From a checkpoint of a small transformer trained on Wikipedia: 283M tokens.
MLP neurons of a small language model. Each row is named by its layer, matrix (up: input weights; down: output weights) and neuron, and shows model dimensions 0-191. Each number is 500 + 25 x the weight over its row's rms, rounded and kept within 0 to 999. Numbers have three digits each.
After each neuron's rows, "fires in" lists the words (lower case) most often at its 100 highest values on Wikipedia text that the model never trained on.

L10.up591:521505439460512492493529460492471502535551505476514524503492485536494515502525494467560496476513468492543456515519523482483505534514485528498523502519475461510519476467508490492514539485501468496492504524503499461486517451520519487514510535465486499470480522496509505517494491494451453484510488512523497466503523505485512519471497502494482504524485503525544526487478504434530486475521537505557516483479481503545531545500520454506476541517476503476484484506492499464529577513479509457493538460481481482507483568492518543480500478502518502485459504506508451486484514522511518531
L10.down591:525543560530471486485537535472478466479486460486481490476535497516483516561490510498531507492495522521488493512543501508454496499517485528518536489515552499479488471478470466485543521501456470474476466510478503497530476495507482477493459491504496507525454520494549494497485495497521522467492455491548510545504497528518500490482508491480511492497497489526468539516514496517518491499487513509510466475514505526484493466504510535488464468541486489498476549471505525525522546516535487508484479479533485457490481514545500484490457515467519488521518539487455447560548508497445490507
fires in: "his", "s", "served", "worked", "her", "graduated"

L9.up10:531495451495538526474431469476505522506495514456482518500458517521525527503489521536524488476487524489531486503527467491514546548529488445502499494505481467494501495500474473481488513495508512494505488508496508523479467505530505468525480508504496440501537504488489501488543501493462476484507545476550501500479495482476483497500516464492473503532518492513494500503537554493506490536508540486523511526516518471490507478499547495527437523512443481508507521474529467454539451471459520491482504444521530501486521520489544517478503527494500500489503490468498448524554548489514488528
L9.down10:488535474504506530488505485520512491477497534505529585494500495534508517521507541495492516513507466507509511528528448485473541479519486472556516522483536488442496531520470459466480498501438494526526540513498512472542527493552537475478494515545517496469464517489543477515530507483514487524485464500496523513414499507489511489467479479502500476535535501514474489513498468528515507506478494504495513465560507521495507460472441504464492484519468489483480513482535493497470504484525492522489493486467486538540515489477481461469519488512470495494513477508512484480506509521471510520
fires in: "have", "not", "be", "much", "t"

L5.up198:491503496496459516514515480470450498473535499484495526510474477514521512490495477459491475533521508459492457472466524515522538487502510503512512454492508489496557504492505451458489485516498536500500485522545480521497457521524539503492507547520487512493502501502493504501512484543515462497494480493519537513510510511532510544462481478483480513508468478479504473534556518524541476499481587454534498537493457499468528443509471525479528514497566456541507495494509496480480485495492514486513498466546518523468483532508488496488496531546506504488476488461495493508558500483491512501
L5.down198:517505514509468509506471516464490477478504515519505511472516501470551543459447501505500485471506501543444484465482535528545555513513493463476506450495484467454520503494499515504502480499542501479471522484495488485503487509487495522519484526553505471473460511512486459518546494478511526503445529516471497533504498460535505472474512536519462494494504479496533483509559489528558525490508519480473526502520531544503481496533532485507525504555478483520520435455505500498493498494475470486471521503494465543483513460513495487504495531558489530521491501482490488485507480500475513497
fires in: "of", "two", "three", "few", "following", "six"

L12.up457:520503464488483482443452475464472502490488498458545473523435497523510488514492497446502456521507526500523532505472484483495499507511531532495508496521492515481475476501517478509491520498511520526495502532501514501509501538486474540510489473519504523523485537505489468489478502489514478481518505452489494502531476553484524496532503486474454511510511494506502469549500508493503490536456479452463506539495516564481480505500527476559516498470492493503478505530510478479525510517498525461475493526500517456508464517474539512508489531569501536551491491437520486481517501544478442496
L12.down457:441504486526569488542497468547497498452519521484503482483462498526478462492487491497518489517504507498508529507486468506527483501496558526521489512486502540514544493528501531505465474511468481485500510455542527534533519517536496492477473523530523549527484491457490454465496531452497541470479509469513507501491474526496540449501506485475479486549510490532511498511456502503546495461490479529453531526481510498480518523504520535496498504498515533440481466526547522481500494488498473506484478503489484510515463526495462491445471507503511488483486517508555484517494495496491480506
fires in: "to", "can", "would", "will", "not"

L12.up905:505488476488552502500495523495503518518480488456588502549498468505496493522497494446521501487490500526482461485494524480470512531534527554499512477549516445516521497481480490531487508463492497503466523538517485516528489471538514549481523497511513525510491528499537504490494512514499512482512488507504492511479490540537504488492511488467479477556457493532546569521531463505495542496486501516500479508484517529535539487507524498478498489507461524504483502507520484485487517473499466494469513520498505519441503458484492483497513506514499511532481433469465477522514574469522513520
L12.down905:493501511536474516479532475516529519510529485507485529499548492504491506469492480487507462518508523489487471500532486500535512486501480466464484502534483510497482537497493473542485502486358511542518496503533493506519521488514508515529507486487488479488486505477509500510481478483500495491480428466553495467487530496539536527525497472439493522522499487480467513472497475532488475545480496524483501517503472529527478503505523509507511490529501507521459505529509487478510487493544522526490566536500520526524511496501490480464522545488449510471478474503517525482456503509480483520
fires in: "for", "to"

L5.up547:519481439472509556503516489495428466491517523481486528507499457546509515525498499500499523500487505515520471495489500494467507501512544536519495494518515485503500471538514460511492488496503538513487526463472473545512487504516478502505493500501514482515504446523512542503471468538491470503475494483500544476469499538511460534502529508497496487507510470499518492500510507501533500557496561477528486465497457527495513455504509487542509476507464481523484481525547499460494574510511494492487571511502528535518477514530457520490481518524523515500499477487540449540485537499496463512
L5.down547:520480505499509474465506449546483500520449500476509483476503500500471497499457546531500560449452521504460535482476474459530462536501531497507464502502525496537514478542508482493513495507477462519509523513475506519502526465452505519504497492491547477475500529495482513494537488561472497515479464480500535504475512502499502503513493480515529536456520528510501516459501516516528510543481465529449529532514493522509452525531533483548503511491510508482505506517516497498512507461481546510504551520509537503515520494470509499495493523495489464495492451505492433502513502457514525463
fires in: "played", "received", "won", "made", "with"

L9.up129:475495489439517503435509475489501520528518531534493510534440505477473511467463473489491502523476517500527481502501500528442452539466494510522520468478495472498526501528480497540468488435506506495483515484481532537485549518528529534501537533493493483484502504527510519484509459544457476499498498488522494445485537513505462516497518507528526467490478503455512505497525522492517547519503513535510511457492468508519497501526516454524476503449512520467485532512487465488531508491515494491499571490547517511507460555501473501507496486494488497515484502525526472471486506496518502522
L9.down129:452550485486463511474516520445474483550482507475500440481486486502510494498504486525514542477503493470501472512553455525495466494480524464505451464490515511535492488481530539527494475518585492492514501478440510521524498488491499486514544443554522464479509497544508461488515519517517525478520531514529481483479505493514453478526541527500512497493468493515459501523504467505484514501478506530470485534466456511510496493508512512506475482558496516497493507511532504498484523493498534475487513527452505494537505508514537534482450532486501503485490498483501510494536487491492519518
fires in: "from", "into", "played", "by", "took", "with"

L8.up593:470486470473460498492491484481497532510537495459500518522530485539478471500571502507481486517512506549577476501529502527510530536525525552495467496531527459513501471464543490507516485503499499485507502532503541508553489469476559535517515478506508487512459463519496530509458477499454469500517505472493534531491501499507470537498488477467519459529469421499516471475513482526513482505501507478504530490467467520486502514482493473495507491526511483495534480495521486493501516545511494476509528549495479515519484528499480505505484512523521463515486459488511434525502500525502523503
L8.down593:500523464477546489504522515477490489505515450530484517560462477499487468464470496548513511521446511538475507506481478466465514482495470488516528437508488530520516499467491525492519499509556520509508506529501468458481506518468508509494501460493485506515512510504493520486526494501513541512486523529507465475466510508462555490488546486492509486537469439534473526544524520540524503507488480495513507506471485469483517543497506513497484517481530472516485559507463523535504447494484509480507486533502493521490488481494486519490520451475509457477503526494548552484539462514519479509
fires in: "s", "a", "first", "his", "their", "former"

L8.up536:501487452494481542520507488519544499515500525489488540495442483499486474511522497438529475448498496491495503469428542508527521510511502497484501512521524432515490482504471520551489493504521490496484463560473539495530526476532537523481482483508473456490509523518522536480498493508474491473481485508477497490490507502478507541504461519475498479505516448471503489522482478556543488471510493493519528501497434482487484520482514475508500502484494483460485487516553531522493526497474518488514518504559508510479469531497520528501497512544513481444535501536520485508523501523475533492
L8.down536:477497564503474458497485502523505515522474497499515475512497502503498510568478519491482488542493540474481491480525491495444494490528539489482481529471487491508509496508503510531501498457533454452494483512482517507477461481510490483492450512473506553452495530524515444478511531497508498489468518551522536521486522459504540537530490446481550497534511510511488501508462497492513525511504496480490511484489482479529532476501547517505509507510483477477488511495477523506497483532481482550474492479472476523518466500512522508486520473460466494465442562544478518487459496540491503531
fires in: "two", "three", "four", "high", "baseball"

L4.up607:489508473457522527501473508496496483504573524497506475528467490502490480478521481432500467555466499514501449453490494515540528493479559505497522512507518515522482501475510515497486479499528522487503476505496500487533499511475532506462486533498487485501514515517521518489489488519491473483500500423509527517539462503527474511475435532471473482525506438485480475557511509516525488535487521500473493508508463485485485483495506531483533488495558432502527518498508476488532522554502528487499509516491482528467501496500523503500490557511494530506498478452535479498477531483462520495
L4.down607:499489456493558503479442515435481493500535547540509475524496533496516487468492511479494529492514494491493451525518490451516483536508516545523514546541488473498478493497496470478509541504526481546510455553514517510472519522528524474425528487482506521496473544503540497473483494531467490468500512471520510520489497487493462527484500504498509502461510493491488478499501535494477458522492480488442530462518514498513477518514525485488505459485464522426496499499477500467459504556500504511507489493531461476499501525475521502503517514475497520485537520467532476500478501493500505490
fires in: "most", "of", "largest", "only", "best"

L5.up1046:520497474471547499511499478485448538491480499454510495532529494502468539492479472464511510535507506457521502509532524458493525531497494535484512497531488499508502488468513452494453535505484488476508516495530514550517499469528503557516492516503520506496506527501509503568459544547485486491519506488498496471517498461494525513465459454452497493481490506488519490491517503512515476525510519515535501481525504516540502495507452500542500515475481491518490544483482491487511528490499460516510546517465511454468482533478525498507537528538494487532442485458489435480519502547522464498
L5.down1046:502498478502453510478454533473468463465474495523438495506455522549471506528550486478504475551454526512524521510501513511539488501479484471544460501455476529485527508520475520501465516498539496569504496555510495527497549446470519512479538492510507529523496471526513509520463508476550513471486493493487499518509490485523488473541477528490505470502508466509498473481483512498463500495485480499461502478524488487493485516527525505490493545515470488501523480460474485507542547490497508489513494490429512530516490497495547513516501473533512483497463500505486520475471506473474507485
fires in: "after", "before", "while", "began"

L5.up355:505501475540522533470507503526496530542522532508520485536471514450501480473509473449519509548514524517511500476502535486515528521493490524517480477498499514483462483480472503476459497491500555468515522531489565487508533540497516537527479496513434506492532497473501537515516502551445487509498509479507501489510503499467515528508470473504480491519501471496510530519514512551539508534529496486529478461519479473511521512466485458486537496508481482501525510478496470469540535470497473480441535498466494529478508579500493517516480534483502466493461494494508460504520500480468506503
L5.down355:503492505479523471454520544511479489515545488507483487504502493565498474489524520488491473508482504485469490481553513490506512494495487451525499537456487479495511500509479446488490494541542500500487523496518496512525503499489506488536524491478501526516506481499495441525500480466496549481471503482511492518501516464490493468489485546484536532511522514509520549503494509489518474487524426483528497519557469489496522505462585521458499505539468516484439467466516534506512494481504536491471454515469499469474497491482491501512502502477530502517520476530478565475489493487516449518
fires in: "american", "and", "british", "professional", "french", "former"

L5.up1010:475496492437519551523457487496502535510506505463523537511486515513493485530472542466526510484517537514516458471474505512479499475515526482487483451499509509508467497497510475538481519520506480514481480480507500470494527471526521448471497517479523501480476542516499503480491497556481468464529502500485544525486492541471533518507478528498527495443432498477520484470492538533477471514476478503509514465486472486542507525505504497503473504509519469511511536577515462539506492472507454509484474507532499516532479505487490513484491428482537498520469486510519498499496477484461528532
L5.down1010:520489502488516491527528470548503472522514454512506498467491509508497517512485520557488519497506475527489527502540476467432519508536512511444493500560475513510531501493469521452507495468527457439526511516466526500475486498480480485506444475493475495498510462492518518515513511503465511501495504471494479533497508471473523546487474481517541485536492488497486553517517535528458538524497501538481502516489528495517489473495466480485490478495482513485517512528461511563449488497490489497485506519567519517517492543555506502497501484439509521495455496516515469522510486479516491518
fires in: "at", "against"

L12.up658:516542495474527490525492472483519511536545502468516557510502496524475474524537463510500459467517527521528526515504506503483482508522475474471537509520499519477440515475476498494467524499508463518485501484540517490487541502524529506483525487493518443487535504494514519471455466466444479531497524512499495504474458475511456495482518476524490486514506489524500472479469515512463506538509511466493533473470452530485468511511507509563473514534501474509446485499530512503499563486487478493476472474512491467523492564519513536481509528486512486495441496479483477483512481531485524502
L12.down658:471476473506517531495496508514494471520516468511506477496484529522540505516452471504478523472503542474514487503500499506478483503536506552514501502493509509506488519501517484528528491510437506514453491492511510481499529518486482520452508535515439525495501463469516462491495493493526533508441456545499489499495495459496499490549495437508509500492507481503513501500449509467513481537533542489524525508477499482487526523471536499540503506505519524486472529484501505512515496519524465515565518476521509481510443523557506460514578436490465465470488480506500512506472505489505523532
fires in: "career", "him", "himself", "them", "well"

L12.up738:512522522508533509454523469459503499479484529499505493524498495512470495546516478494516487487495555547539512500502457464467540510549492512466532454532519495458494494527509482521475528511496496489480515514548497504521488506496460483447459511481503505497469516475492467491517486506484490498508541489499518506477483484525467477479503482516458540515486521551528507500479531522506551507513480497499475491493513504502474456506505462547477519512457538494511526471533462429518492542480487513449473483546524545467508496471535489498470521493541504458491519450506481504513487524498477515
L12.down738:456498448514522505492461468512502557503528484500450493507461494551505529496534512491530460465493510556497535526441499526504548528489538512466486544511514492490522502460515512496478510500424510526442514498459469549534450536506526480458452473491467473481498511501514476526492507487518505477486495530474530539470501523528521483508487535490509482542496498528462494500476521510508505498490501494489493505530525474499551510507549485491492525488519528508495488512505497517481492431514464533501507490499497471508491483508495497480474522502465531459520510493509517514502476465506501504
fires in: "not", "can"

L4.up523:468499490446488564547459453526484530531511491471534524522533490516496489547486530474503569485527506492509507508477511501490461501510507506511490460533534546549476502488486480500479533482507491498493487488522485478513537465485542497486449549483489490478489503487507500508453513515469436494557500482490517485453507533486494515439493519506498496488469516463524485509504521512473490488472467517507517463490450442502527502522480490518501460506491492539512512545512496531525505492498474497493525524517502551519524520493482508487503453485533462485479487532504487470471482491508480496
L4.down523:515470470461526502534518469586498465534518450530510511500492507495496514521496539552495513477520509511494516480507496472442467525508521509478453496547486522493518503506496524459495500468521451470542488482478531497477502513496483487458473475493487470501505453504509538478510535519492506481464500487470505528509522491469530544520466497513514478508483470503492508521524555535453528527492504531452517520494517496525496446489487455485497491497502522499511509555475491545490483470512489487491495532577493494503512514518487488510499475450509509488453489528516467519513486480526522509
fires in: "at", "attended"

L7.up516:482511511507488530498506454503448484510552530458479540480511517463485523521510481467498511465493484474555492520531509463495467492479517506492466455506543461515499483482528469508488499461505492472508511509484477542522502492498512518504470520481528486485517514490519530491512484533517473510507510516511495459482506535443465514510500487519457511509511528475541544510481496463484524502473496509551533464477528539503536512508493491543501508472450522486485493473479479484505564497485482485475570459527509535512473529508532508507476498523509510544519488492479428504478523503521455486
L7.down516:522530514487465477478457478486514516484490489508469455509511517517490504493477532567490494575514489473543467497553528484522537516510482511485518506464474497519523511490490471514451462483533570489516475497499519464531485454479512545524491415490495491491508539487525530491485542497466517521500515537501521498506539476489513483485470505515509502535503518497504494468508508490526482483489496492444520505459487500496481482509501484480527521485506533518474466484495496519515496512513561499492488489474476541516521535527473504520492535557482463496480481459503451487502488486530530518
fires in: "in", "during", "from", "began", "his", "took"

L5.up694:472499467534463509472504412471508490519492470501475482514456485504483526535509469440522485530452506513500451505487539519508484469518529538478504462514495498505503486494526503499522524473490522505505495448466502508544492491474530472489532491489476477510547513520510543509504460533506483498509500465512487488503514505511511517535486535485494515467452476496461465513519524551528495530512562513501517501510502462516524510516504506520489470522510507516499521524526461444547515521516506481505553547524500488534468550514489525502498502505466462470491502474548471490498505488491527492
L5.down694:531499454534531523451488537519426506542509507492474525493454521508484487451530513537498508511546486532448534472464503489531540517495522504535480544513485527495514503521493482519516542504532469457461479494523498495494485554515494490517488497498488498506498470513486507520533518471488485512448513513491523478548504428537489467492524493499526498475508488484503430518503473541536504487507513442503487503483486512510491480491484520478521510491537489468549483491515515521486488484496452492471465510502491479499502494519535489506492485499547514538499523486480494472563492487514512494
fires in: "of", "married"

L9.up1095:484450501513514487466508462439506494474488534494511510525466505506495522511480471495497463509510538501506506491452494481475522523551543513491489513517541513473487498521466507483471534481513464511476518470525512493519497488496478517487503497482486497476491517553530501517463486487520484514500526496499522497474480507505517504500514502495506509512505465504504453505512511520468530521535557479475498508506505569466436493491517430520482497506520489475475531485561483465525507527496454513483472530508520497451491531508538529510495503488534513546493502426514485510544457513428483509
L9.down1095:493517484546557448460438479484493504486498485478492444498465507505473501520528485504538539508490492503536522485499462523508521522513508555471518498477492451495486451497553494491514503497525504487465502510482510534497511502490476499487522489493523534495479534508462457501524519481495501512518537494515476519466498544513497474511518487454494529497449531478503455522494488503514541483499464497490536551469516499474503556497562519481476506479495532496509516497531467526516513480505465482463451537524476538489525549502504492471476517512503495493513535483500449485452491510509477510
fires in: "not", "would", "t", "could", "might"

L4.up455:521484466484504499492491484561468494514509548471510508544486491508526542570483475452507543493524509508513455482508533491462490519508495542476501504475477466498483494483484534547477557455500505497502535518513518541519523499546481506481502502488459510521503506483495512509461482488516491518523502522461506488474502535474479490460533489511497504537505514498505469493525483491473451537546481528509500454462505523525508516470506513526475467459474511484510514503524488454497567463505513494503542489484546519484498490500479539481495471466478455516514502460528465542502539496505499519
L4.down455:482494486536488525539499474478496465541494541482491542481487489510513537491454527543475481518529507475482540524450520527530535501516482501525487535501519558509513506483482510477479485509497525494513540452521487492466465518502519445464507501495481497546518479498510506531495498540512521566485477424500478475514502503471508494517498508510482450537515502494522521490519531548479492508480508491452509454501473527477516479470496510525488485482533525524532542548470485534542475502513486486498502509506513488472503443476508501496506503440494476480490469512501457462491512484494519482
fires in: "for", "by", "with", "to", "through", "on"

L10.up506:522483496512482495494473469471504506488489489454533518543499518493524497486480492484541498534497548497523493487476490499475524490512545541456512474541476491486552507544495540486527541470521503521475532477547480516503487475472469478450497506533478510524469522514493494482503483497492483474509505460498532511499464536544489455513472522460484475526487486511487531537468512533473509506509535490484518540480464527496477485487502503531475473449556463469469499480550489463551502531499503546492521481540466506500447531486526516487470494515475498492475468498500476492534515516467500508
L10.down506:545465473533508484478453495489547518494508500484451481520488523485486464523529481475515511534493474485519504533483481537498551505526508515474542523514471501494512469481485512493488471456439507508501495519521497501518468546542534511495529476500524486516463518471498495505513529502505501527543465498527509504512489487490500503466483491473469503553514472512504483476536495524516538514530454483471480475481547579502474507492515512496496513494453537465484478509496499500501529541484450501514464514482504500495483483476497483434467554493506545507483477504521475548467515520478514461
fires in: "to", "not", "augustus", "of"

L4.up678:478512493520487506496478504495481536543503506524522512478496515550508518510483468522514494492474545503531529495510516539483484519526486495428526520502490493461496497494511473472521530514505505461462483517560495542510437487547484448500522487494503493497467501477496481508504501453505515495477506454490489516505464486466479520466464493480498488524506489505487469480492489523494512491484493474590538484513501539507474479478523522532440519539459522502484497505514526433454520510488486484471535505491511484474465509501534503494497509504543488510490504474508486501527491508468557569
L4.down678:471521503488492521509505546534444508564503552538542502493516490503492510483512496529504528493514510511484475530523498492487435517494489485476530528473468541541548512483490469508488531497496493551505479484475527474481512502478514493475485518526502566508534451509498493572485490485461536468506505467510505475550484490456504509489525519500502486474541512499502499490460502502493511494478523489514505442497440507503484535485515501479492476495520496508474506517482517465537491461513473520501513451466494477535524514481492485499505456455514467472501481521498519444491478466505470533
fires in: "them", "due", "home", "her", "him"

L12.up1088:517483510487543488509486449532491522493461494477513502513451471475461532525460473484493509522501511571466471482474482491509440517508505507450475504518501518539533484528528520542499503491494493509483472542481532544508543535506484507525460530456503490494518530541483483511476526516506488493517478466509497514503504509538462477487498433469495536497486510468501492510526518475487511508502474517483503526481513534504479481482492489532465526502477471503527517542501478455564480545496455498485503518484518533481494508503519489507519499507561519514537496451489468484505483540473478468
L12.down1088:519515492527524496514481488472497456491513491479472518498468479497513526519485506480535526507452502542546483499488476556479483515471516562480537483526509530467528519454512505501526471500455481528519481484517451509475506474534512487521505526495467509511501483489525495478494455555515544491490473479460566466508521516520475454505489494484511496537493487479510521534466450471509518469509443446493496486459539500526510476482553484527486522521530502485482502525515510497516462464522478490494520528484525482518492478488499509498493498475483521479543513531513572500493532478494498493
fires in: "can", "would", "to", "should", "may", "will"

L10.up624:510458456480504504474505499515499552535564503490519522544534501507540503506539546513545464478525500507509461498514527514490541532495514515497520476488494474499534490468519485476505551502510502547487486512470539505531490442523571520470510520474454458509481503530481524518528495512457474503495486477514523521496475532512467512464451464508462508548495493547525477487515486518497524479532509457474491501470510522498485519486472488470500517512471479521486483482473516502484565493509505465471521481494522513472482511462507544509494546527492508501482472482487485527506533506485512515
L10.down624:536507515548535473482484567490516467557481497540501531485521509500497545496486484457547534467471486539480511537555493501464497512487477514498483470456541541489465506513494508489512519517432492522485505535514515474513499479496522486491524528529487519483503525482449499516465541510484488474438434483527452489485476522516463496512491508491504485500466518525455477524477501493486501481503470508511519508473543476484517489515494545490478510490522477487508506493499504534464484488543498477524517494512493504517460508525489496465506492458498541512510513524464495481526483521450534503
fires in: "s", "his", "the"

L5.up987:441516487514471551533486451454507489542512480479509481510480472490478495503537478451513483544491507417501394470493497492526514491502553498449515452505515502493504491532551479487513456467498528538501498475526492497524455511489522527506519513513503503482515522502510549505495484547509497494510506489542511496509476515502511531488471509491477526490480484480496503532512496512533471518492525558535505503505508454472512470512482536482480477521557457504487499495519470469537480505497508498490530484504491511509499504499498503497485526532483476461506486484512485478517548486490512512
L5.down987:537489517482511548516457499515431549516512527512494518494462470498521522447462491516511484484526511527469500484470511475553561516505506499504403477521500481471517504476498490506517528479499501493498514493527491512503511486529514494524507497503504478491474505494490496527525510517494497542481475493466519492526527498481466509468508480528461494526501500507538524503529491499541501480517516483461497459465485556524474517511489442484543462480538485488511483528488482522494481499509458486529514522495506495501482446508500502505488537534485512460535474487484467443548492466522551504
fires in: "of"

L7.up392:489498498543497499506476522459541499519491501510496478484513472529523485485516421533483471470508543518530513515493516498519497499581488501472501529513523510485509505485496476516486528511524538489444504519535584494518493514540471457478489480498493502489504504522510496518446485499534475517499519508515498485482445503486494540512490483480489531548492517534482524529506516493496500519475515480504522517506502514501437506498491468529474489509459499479515547492541489472507510520484416494464489516498535463478488516482545518515509527478557508503503495476468448527481519494472488502
L7.down392:491439502516513483500479544464517483480527535476551465505503528503475488483529485470525504481530481500497497459463504514492558516438475483469508541502458511506539532485509486503527541515518481458485504510508475516516515530543509506459475480501518477497495475494487481512506489471493460508505527505490517539476467505530520455490496495456459529505476463535515469535484489529533485503500454477523542528498493528507467507520558490528481523505533511503461496469496458526514513518469496497495503516492458500465496469518490495474498538541487546550541500514491485470503503515476548515
fires in: "he", "not", "she"

L5.up832:477552538484509542519476488505503535510516465470512507501468504489485516498530531520531453497478523462555482502526491475505486504497502490442480470503511518529526497536530478492532490508489475523481528505533490496514493515500573503526488511509522512452450525504508498492489520500485454477537497486554533497532511497485520521496510538506515504448518517479545495471493493456533530484500472557544521483475513476464475467507534479499463465509499487494487497512487473461502501514504490505460505435544520508511477502501503496515498487571566517467489481483468485472507489509500514514
L5.down832:469487504447467474551512499495527491475506499479516469514508493501543486494495516528496486525500511503489526511502488491512533462507498484477470454515507545541446506474511518536529492496515505463543482505496491517486504459486516490522440540515497485503445490479524479503552478504539491522498555470466496489525497516468536539468486476549488533530482508478497529505504495474469514495497463519505485513502482451543443533512468465459490484458497503506490532550522486561518490530459503525527527487486507539477504461480512499512491526534501486482463515472513503542520472492514512480
fires in: "of"

L12.up950:534479467478563468505512521476479529499488508456482510521491500509479512498500480520484498482467553492532504475496503486541475500534503515516512516479491477508487497461485492517487524498496486528469508527527482492493518539517486510514549475513483503538499533487531495503471513493523514464480498479541504515501507493485507499513466503463452514535521526501507531510493508529472430561464481488466536477494549523535487496483505514527503480486444539501474547539539478510523530503522487491487549504497498470514518495465509510540495504504463485517440493452525440537552482490527454508
L12.down950:476513503514534534478477497493499502496488488504449508489491518502512510509513505504503514535495512518469502487469489515503478416522515521532503505523542517502522534550476429544479526473445485506510518475516511521493479471490488458496483489505512591505467484516505510529528496475492525505458433462545489517504507490507545474523519501507519476487486493486503516494512525510515483493472490534489533496538475486520478506521529492504484548463476505535492442486516494497492503471593472509491530463532541524481500515484534486515479496506523513491506485494502492512453490459489493485
fires in: "after", "for", "while", "to", "without", "before"

L10.up1043:484495549510543536510535470511507535482522493503513461526476547516499511521480456507527493460473531522507519492555483472517515514536484468454471473510479525464475479509519491481542527491499500458472510502475527481502521541525509529532493521515482475483493552487477501497502523555531493470499511460549506530489480489493517493481459514463485493509507507543554470476514536516506546536489485469530512486499502520486466481475484464527517474505498464468504496539497464508476472520459471468512498517517476474478492542481526479500499517491498508478466458444524466494463534506479510506
L10.down1043:452490499490469485550535471525514539510473532486503493488552516507492465537508547450546479526460503516462516502493508500493543506489497472500533538528475451464535524471505506434485495479470467506518522486511468490536498482491510461524536519546517523520494522453506510464492463478504520513494506518516466540524518509508511457508449489500498575538466533467490496509511479473535512484481497482509465467473498570484500498500512480516507491541484504478468513474500495508461488497507510524489500513488504483491518500493493468494551486492523529482486495472491520527505531482461514479
fires in: "and", "y", "how"

L5.up923:499491495467493502459476441498481572471522519467500503506527494542503498471524533502496532491479499491567491482524512487460525529488488517478477491527495478494497480467480484476502530470491509518467481538487501499541497470495540525503499488477513504460477508519509503513497523517452427502493515510511515496478459491535499582502471531504491517523505492518522471478498502488542481495480510449529524474493492547527550493462509474503495510521502528519508500475499520503465546479483481467515539449512491463500491547473475509503523460536528494531452486519483460502476495529502479495
L5.down923:475516519486496524502547483487509495497495515487476490476496478515464508515453531538494497481487511526523445532518490465481511538532495529513518528514509495491498497503474484463540508478517429564511487532521472476498513512506575487495525471508522476527504466528479468516463517498508475471502491497554439508511549508504495523479486511500534474461517469510484527514467491482517480509489492497555497488533473546467505467478516495522520493528509489501474555481473517493522495498465512474526452539528537510512488499512465507488499468422490539477504474489501487490498467528482486493
fires in: "his", "her"

L12.up204:499508457491469511544457495502519510547501531479496559523489498504500507546523494490463493496505536494516487437470519498501531481530493523496461509544536493517521473446561486516504499525525480456430527501529534476497485473468545494480546478529491491487547508510512510490500491511469465468483528504458482512534500494471479514478510526486469488551539458481469471515511497528491474508506558520501508510513472496527497476540520492512516457515500490462509515538489517511513525488475499491503533505519485515449468520500479524495490485517503473488483485487489496560532483493480537490
L12.down204:494502561482520493473529506510473506497558462507532505520444488545524523503505500509524500510511458538530555531497527479503471491496499479485528523507477523522481531497500499509479518510481543510509484477494469494449494486508443501440474472479460519466482484511498497505527502500476527516436480535494545537516482454514507504508490474455485468498529517476478539533492494490565491527527475495541471553471516494530473483484549476497495511504508495502519483485460490515480526451522527523496486510470482475520485521466536509510496487505459494487534496490466532513512491468510528475
fires in: "two", "three", "four", "career", "five"

L12.up86:495516462513488491481450514486483566477477519434497508526480494490487553532483508482492494516508540479519465493493504524460474456522495510501521501482507480501536506515505499499479531474505511490501519535513496484479478478486495543495512481476497520519511502501512485486461495506519454504546482475502533507520502539526455499534523488492478484503487507503549525457525543518486504517471505506476484473440515520460536504484458485544491490457469519508506549501499473442482540487523486470488540464541519438495463521496487496497516492509562492525457483460509448525500512495499472512
L12.down86:474463519533480457503492501503525524511451472468467514493493525514527525527469535515543482484503485474491485462504506509524493496493486538547482526524486493478498519518497480482480531513457478496523524494493509502545469473480484508509477500498517482522525490485500496480497548510505529505496341497488497518521484488486491513516528495468520458511509522496487528471519512547508529491465496506496487494473518485489503483516524494498476514514504505513480476508480480478512520488605523508506510479487470502495491462529486484533490482522513524564479499513503456490515520498499496511
fires in: "after", "before", "to", "by", "of"